config.toml
num_hidden_layers = 9
num_attention_heads = 9
vocab_size = 17371
norm_eps = 1e-05
positions = "learned"
qk_norm = false
attn_scale = 0.125
warmup_steps = 200
doc_mask = true
MLP neurons of a small language model. Each row is named by its layer, matrix (down: output weights) and neuron, and shows model dimensions 288-383. Each number is 200 + 40 x the weight over its row's rms, rounded and kept within 0 to 999.
A block is one neuron, or neurons of one layer that tend to fire together. After each block is what it responds to, as a language model described it from the Wikipedia text at the highest values.

L3.down171,173,167,162,224,190,167,211,228,201,149,206,260,181,222,187,222,212,176,243,168,210,192,217,201,252,201,92,133,227,172,259,205,179,201,156,201,148,199,176,229,249,194,171,179,211,224,223,213,223,270,171,149,201,283,222,261,239,132,162,182,160,200,183,129,180,173,144,226,186,211,186,198,189,259,189,257,210,225,193,228,184,250,147,237,265,205,183,151,237,251,245,172,206,234,190,189
L3.down280,133,286,214,181,198,176,283,174,162,253,256,185,171,200,189,224,173,171,240,202,193,182,199,235,258,202,198,206,240,171,195,175,189,243,199,194,133,230,242,203,205,219,206,186,132,221,244,185,223,191,210,106,235,106,150,246,267,178,197,183,200,144,209,219,236,121,306,184,221,145,197,203,214,187,232,230,199,171,233,244,171,179,247,145,180,177,228,194,205,198,151,243,187,173,201,242
L3.down360,189,134,244,199,210,200,136,268,214,175,194,144,215,156,160,155,115,230,156,210,256,191,232,234,133,289,168,227,184,240,237,176,210,201,268,231,182,250,200,90,170,163,183,222,226,207,223,142,245,301,207,201,232,176,171,120,180,192,188,158,179,212,211,159,228,225,291,222,182,236,264,107,176,245,173,208,233,141,250,255,210,258,133,215,206,260,177,190,224,155,238,208,189,192,213,174
L3.down482,160,190,148,176,231,238,150,248,295,187,228,129,188,204,196,216,201,149,179,144,120,216,229,190,208,205,255,180,129,193,166,141,194,230,141,163,192,135,231,170,190,196,168,237,206,247,225,230,204,176,136,161,164,235,202,223,250,295,207,168,206,130,258,211,257,233,286,207,154,202,253,214,225,198,190,249,212,120,159,204,261,197,179,238,254,213,196,162,206,136,208,195,184,196,192,187
L3.down491,94,131,161,208,157,255,220,181,188,103,236,177,306,185,247,180,231,286,208,290,162,195,155,209,145,205,217,195,164,205,175,202,274,187,172,184,190,189,157,253,247,246,271,154,214,222,203,136,210,247,197,226,228,173,116,143,263,138,233,253,158,186,246,219,239,143,167,192,237,200,208,203,205,190,215,232,188,183,172,155,230,197,256,237,251,192,179,101,210,178,306,222,216,187,183,160
L3.down774,196,177,153,194,201,136,177,185,258,213,244,200,273,115,189,170,173,193,156,256,187,16,157,194,165,182,201,256,204,218,176,161,219,245,230,194,259,227,167,172,185,215,205,205,218,124,148,155,237,161,146,219,192,228,232,213,181,252,212,217,264,244,276,229,160,179,170,138,156,216,234,242,196,231,161,195,182,176,163,213,219,233,254,241,170,172,241,205,196,164,153,194,170,199,174,165
L3.down1186,179,196,199,221,196,178,230,117,166,213,238,148,171,262,141,235,146,261,199,233,216,246,232,229,193,180,199,185,206,258,268,167,164,188,179,154,131,266,256,173,174,215,246,209,181,204,219,129,231,173,188,212,181,190,147,137,147,93,214,216,208,199,164,184,182,227,234,176,171,126,169,173,222,224,268,194,242,170,208,138,199,252,252,202,202,236,227,205,266,170,141,175,240,158,199,159
L3.down1400,160,144,237,162,228,211,179,121,251,274,177,116,175,235,184,153,196,202,238,207,211,106,170,268,185,238,218,245,184,200,239,149,171,104,231,168,170,203,161,218,106,226,225,230,229,177,160,238,243,199,172,212,266,174,219,198,190,184,244,126,152,189,161,167,127,298,225,230,170,272,167,280,260,238,195,265,184,242,196,300,250,245,220,104,227,240,180,168,191,208,134,271,173,175,176,189
Description: Lead-in to numeric values

L4.down593,204,149,264,213,266,186,247,191,165,276,232,173,236,217,249,226,165,215,187,254,224,180,219,201,265,237,240,234,243,242,149,132,187,168,213,190,190,222,196,164,232,204,176,142,215,175,216,216,150,207,132,219,136,201,149,274,169,168,197,160,176,280,205,194,217,242,166,278,169,236,228,176,152,156,251,177,212,210,198,293,230,224,251,202,200,244,115,229,203,156,182,195,200,149,272,216
L4.down750,204,217,262,195,197,221,238,237,134,143,212,171,188,250,159,169,132,254,136,216,186,173,129,187,125,203,225,237,237,254,220,141,208,259,261,264,177,140,217,210,129,194,193,154,245,199,187,184,203,246,218,196,175,246,216,220,215,246,170,199,263,261,216,176,230,40,214,207,185,226,190,211,127,167,219,189,168,207,222,208,244,156,189,206,172,176,231,196,204,182,240,164,159,216,201,105
L4.down834,155,163,225,213,250,260,145,173,216,163,196,208,196,197,177,239,210,251,235,179,165,249,205,141,246,220,197,198,243,195,115,240,117,279,326,169,237,254,173,196,231,257,207,129,194,212,234,167,235,255,177,145,175,195,191,274,204,206,203,141,162,177,225,163,203,182,202,247,173,207,226,221,200,152,236,189,183,161,111,150,213,192,129,228,260,203,230,244,215,185,122,178,200,299,156,201
L4.down974,231,150,209,280,217,185,300,209,144,227,157,142,231,185,251,91,266,276,162,147,200,230,195,231,217,245,145,194,193,208,180,189,230,175,155,170,168,164,216,141,195,216,115,107,210,223,222,164,115,293,180,159,139,97,144,208,256,248,246,164,202,123,203,253,183,205,231,261,147,225,194,193,268,161,238,167,181,199,159,169,260,216,198,218,103,207,175,191,183,211,222,236,157,139,159,218
L4.down1494,179,223,231,235,175,170,185,229,220,170,172,170,166,150,196,267,162,171,232,195,247,191,149,152,245,192,205,205,190,165,211,182,219,218,228,187,99,186,202,235,190,170,198,166,189,225,244,230,198,224,209,206,114,235,219,175,206,192,153,233,252,149,221,205,217,205,229,197,181,169,100,180,210,251,272,129,234,296,258,206,169,191,191,222,229,232,129,149,199,236,204,199,171,178,210,240
L4.down1852,191,209,148,185,216,262,275,194,214,238,132,168,212,213,191,162,197,169,175,145,140,209,234,152,196,186,199,186,161,248,185,192,200,184,257,169,137,179,188,230,197,243,226,143,206,222,205,236,159,219,212,214,196,174,171,214,300,270,179,186,169,157,221,173,162,168,230,221,230,328,224,212,210,71,234,189,188,185,207,240,228,225,147,168,221,229,172,187,254,184,147,198,152,267,105,216
L4.down2135,203,170,193,172,149,259,274,217,208,207,134,247,242,149,209,145,165,205,150,208,224,282,177,208,221,182,317,200,212,218,147,287,142,190,199,209,174,199,220,197,153,285,181,189,188,206,244,187,151,272,217,177,217,174,193,216,235,150,252,275,201,193,230,193,129,199,236,193,191,249,235,166,199,250,179,183,243,180,178,209,182,242,192,229,193,217,180,179,166,209,173,198,218,201,222,184
L4.down2150,212,205,269,177,233,161,125,186,178,210,171,194,196,217,215,213,201,187,146,187,284,120,210,207,192,182,224,210,173,230,190,201,221,219,195,154,189,239,191,166,190,185,124,206,202,178,252,165,202,262,196,139,229,144,201,184,215,227,168,171,238,222,160,104,161,267,260,216,243,179,257,215,115,231,265,208,157,145,209,258,181,151,156,222,182,208,218,107,190,228,156,236,246,202,183,181
Description: Quantity-following words

L3.down94,119,217,185,180,240,188,200,172,309,156,182,212,171,227,168,211,224,197,232,202,236,200,201,170,139,213,244,177,162,199,201,196,165,204,282,193,261,188,199,192,151,243,174,323,231,192,138,270,190,143,272,259,203,153,244,254,161,214,151,225,168,268,150,149,200,217,229,236,165,237,201,217,244,171,167,196,169,273,258,192,248,227,258,190,222,219,199,285,208,217,197,196,118,144,215,190
L3.down415,241,234,282,206,247,220,193,225,122,165,187,253,141,202,195,150,206,272,122,165,251,148,218,236,168,207,192,136,100,87,204,180,141,147,77,206,222,158,207,171,171,213,105,185,248,169,188,228,180,268,259,185,179,206,181,192,174,196,171,249,210,137,178,237,203,186,202,220,260,221,228,238,232,227,231,140,170,221,195,186,200,192,213,205,269,183,210,253,198,173,259,266,252,172,198,150
L3.down620,284,194,167,223,198,138,223,229,186,146,167,169,201,93,200,140,235,231,213,225,234,161,271,223,150,149,227,221,148,184,220,169,203,196,204,152,240,221,194,162,312,179,145,242,227,206,213,148,204,141,187,228,192,240,166,142,112,191,220,237,244,250,167,187,221,224,203,137,221,191,141,266,187,228,240,208,191,198,266,170,214,269,229,170,161,230,231,210,183,145,163,251,173,185,191,213
L3.down711,231,185,99,236,257,161,215,217,188,222,243,192,125,197,212,158,251,194,227,173,187,224,191,183,186,232,246,138,232,199,121,211,260,164,205,271,228,202,211,211,187,249,234,207,155,236,216,251,143,174,166,276,187,200,166,220,143,254,220,285,253,200,257,208,135,154,199,145,194,218,153,222,255,189,162,148,197,196,238,226,94,163,244,265,190,225,141,161,234,211,203,239,189,149,156,230
L3.down788,198,158,173,198,212,194,222,174,215,269,168,247,147,167,142,177,175,165,203,193,182,188,166,205,208,162,151,242,203,274,202,179,269,243,178,156,231,181,233,201,243,170,201,251,134,202,208,248,224,235,163,273,187,144,243,150,147,233,184,223,277,254,232,148,234,257,213,230,193,160,158,174,222,206,106,179,163,213,172,149,162,197,220,203,235,194,232,106,227,217,237,201,176,179,200,181
L3.down1189,151,196,171,179,266,217,151,200,151,195,107,208,87,207,154,174,198,163,132,262,188,235,132,163,205,263,204,221,185,200,145,193,187,257,131,206,218,219,214,187,138,152,223,294,206,211,160,197,238,256,205,201,224,164,194,160,171,264,223,138,178,220,186,210,177,222,224,239,154,224,211,175,120,93,127,234,246,193,159,161,185,223,265,140,205,247,205,175,222,211,298,199,249,205,203,227
L3.down1341,225,203,206,219,237,224,179,246,182,144,259,182,173,206,222,202,227,190,199,215,179,223,236,191,265,191,218,215,191,207,126,176,207,293,198,106,280,185,193,219,236,252,149,231,199,209,255,165,203,155,133,192,179,184,190,196,131,184,219,237,217,202,223,256,173,204,181,275,218,160,184,252,228,159,213,181,180,210,229,256,175,242,173,199,257,201,241,251,136,192,259,150,206,145,211,203
L3.down2069,139,211,202,184,252,161,243,228,201,288,206,274,230,114,247,179,159,166,221,235,219,155,158,172,140,211,197,167,222,198,210,221,208,244,127,156,178,138,179,176,200,185,263,221,205,189,244,184,145,178,273,185,209,213,178,251,146,143,260,149,213,287,234,137,138,209,207,199,217,226,164,161,204,244,179,238,184,263,176,211,217,175,232,170,173,198,205,159,263,125,191,198,226,197,154,181
Description: First stat after name

L2.down244,190,170,253,281,154,212,259,194,186,199,192,227,229,183,218,117,207,176,118,217,237,193,220,180,208,261,130,142,168,291,137,216,135,265,168,153,225,193,159,124,239,157,209,231,246,250,190,183,181,133,170,195,217,126,168,161,227,194,233,256,152,187,193,249,225,253,184,230,154,245,143,196,178,183,232,208,289,248,141,151,155,293,221,258,206,252,159,152,191,180,132,174,165,180,259,267
Description: Quantity units after numbers

L4.down492,176,277,268,221,166,213,261,134,219,196,218,201,181,192,226,170,164,199,211,222,213,212,200,165,188,195,209,204,206,273,205,232,255,222,291,234,220,108,141,121,245,160,213,161,226,218,116,259,241,223,241,205,164,206,184,201,257,216,256,162,168,216,164,200,224,174,201,216,200,237,140,244,138,165,197,194,221,186,259,213,127,211,240,174,169,192,161,209,220,125,229,247,163,111,243,149
L4.down518,147,184,185,148,234,236,248,197,226,192,182,151,201,175,229,174,153,255,175,186,164,205,206,238,74,197,167,181,124,192,184,231,235,277,183,256,241,160,232,169,270,216,229,314,199,226,183,121,198,170,152,183,206,199,199,206,207,216,261,252,217,243,148,190,168,217,172,193,164,229,150,120,168,196,142,240,295,205,241,195,205,172,252,190,217,176,264,138,135,193,238,221,193,248,202,247
L4.down572,159,175,187,245,135,182,260,229,223,262,204,200,224,194,170,265,164,127,237,261,235,108,224,275,226,168,141,228,205,197,227,214,242,239,219,155,145,189,186,189,206,174,256,219,222,194,193,119,218,144,229,208,193,219,209,211,144,237,165,163,279,205,155,193,186,178,148,198,191,124,141,135,149,166,117,164,230,211,147,188,157,196,268,187,221,264,221,201,185,169,225,217,211,146,231,219
L4.down936,122,301,159,304,185,255,224,230,213,204,244,208,240,209,178,190,216,138,131,155,238,147,248,202,191,260,179,123,206,173,221,239,225,165,197,188,215,195,169,194,181,212,161,155,177,245,252,99,181,189,205,118,225,141,256,198,199,145,231,131,246,167,170,185,236,219,270,172,233,112,207,264,177,254,190,240,234,138,219,187,154,167,164,181,232,210,145,173,172,126,191,191,204,230,163,180
L4.down1127,216,240,218,211,170,229,178,239,254,184,164,198,157,154,139,259,175,244,165,234,225,194,161,134,191,228,169,147,225,157,238,202,243,221,191,187,196,159,300,216,238,184,285,162,131,154,129,328,257,108,264,195,213,130,197,213,237,235,215,184,229,240,174,198,196,232,216,200,147,195,251,207,158,221,184,203,206,121,188,240,229,171,176,210,192,170,124,224,206,144,234,243,197,192,162,188
L4.down1220,100,193,204,211,166,151,219,159,180,228,214,234,150,140,143,228,224,256,190,218,147,195,218,213,130,271,196,182,160,231,209,198,193,233,201,249,137,165,268,249,211,176,235,280,198,221,231,216,193,159,135,267,218,208,200,185,137,145,289,223,189,279,152,179,237,239,188,173,224,140,240,147,182,151,205,296,149,217,241,195,162,180,240,157,223,177,217,162,219,107,193,200,175,193,194,241
L4.down2013,208,143,229,268,243,301,215,212,245,312,114,157,221,225,254,161,171,107,149,190,157,266,241,224,209,265,167,249,173,219,168,202,264,183,157,188,230,220,215,217,78,234,214,181,242,226,193,123,277,174,201,179,143,208,188,204,201,216,257,231,227,143,170,151,172,190,216,162,203,142,202,222,222,187,203,184,203,187,200,176,215,282,204,165,281,194,109,187,152,187,253,220,163,153,250,147
L4.down2102,124,184,192,208,217,224,214,207,169,210,160,226,209,245,202,193,162,126,216,213,258,127,243,201,214,152,158,194,239,166,197,180,193,193,251,199,135,200,280,239,197,250,140,188,222,179,113,202,202,184,210,222,179,283,163,182,194,184,266,236,189,190,173,160,171,282,278,214,141,178,154,219,187,223,196,179,245,200,164,219,223,159,227,155,165,163,250,224,211,165,227,169,205,141,167,166
Description: First table data cell

L2.down1574,185,221,275,211,210,172,226,237,220,230,201,168,105,224,197,125,161,168,217,197,264,156,162,242,275,276,257,233,164,163,262,160,334,235,210,218,210,237,191,204,163,278,193,189,186,223,189,200,246,118,146,215,224,208,229,163,217,291,209,161,238,217,166,233,108,213,212,152,162,321,131,256,222,190,205,240,187,161,202,194,243,188,240,150,217,153,232,144,182,185,184,225,213,132,139,242
Description: Table cell start after names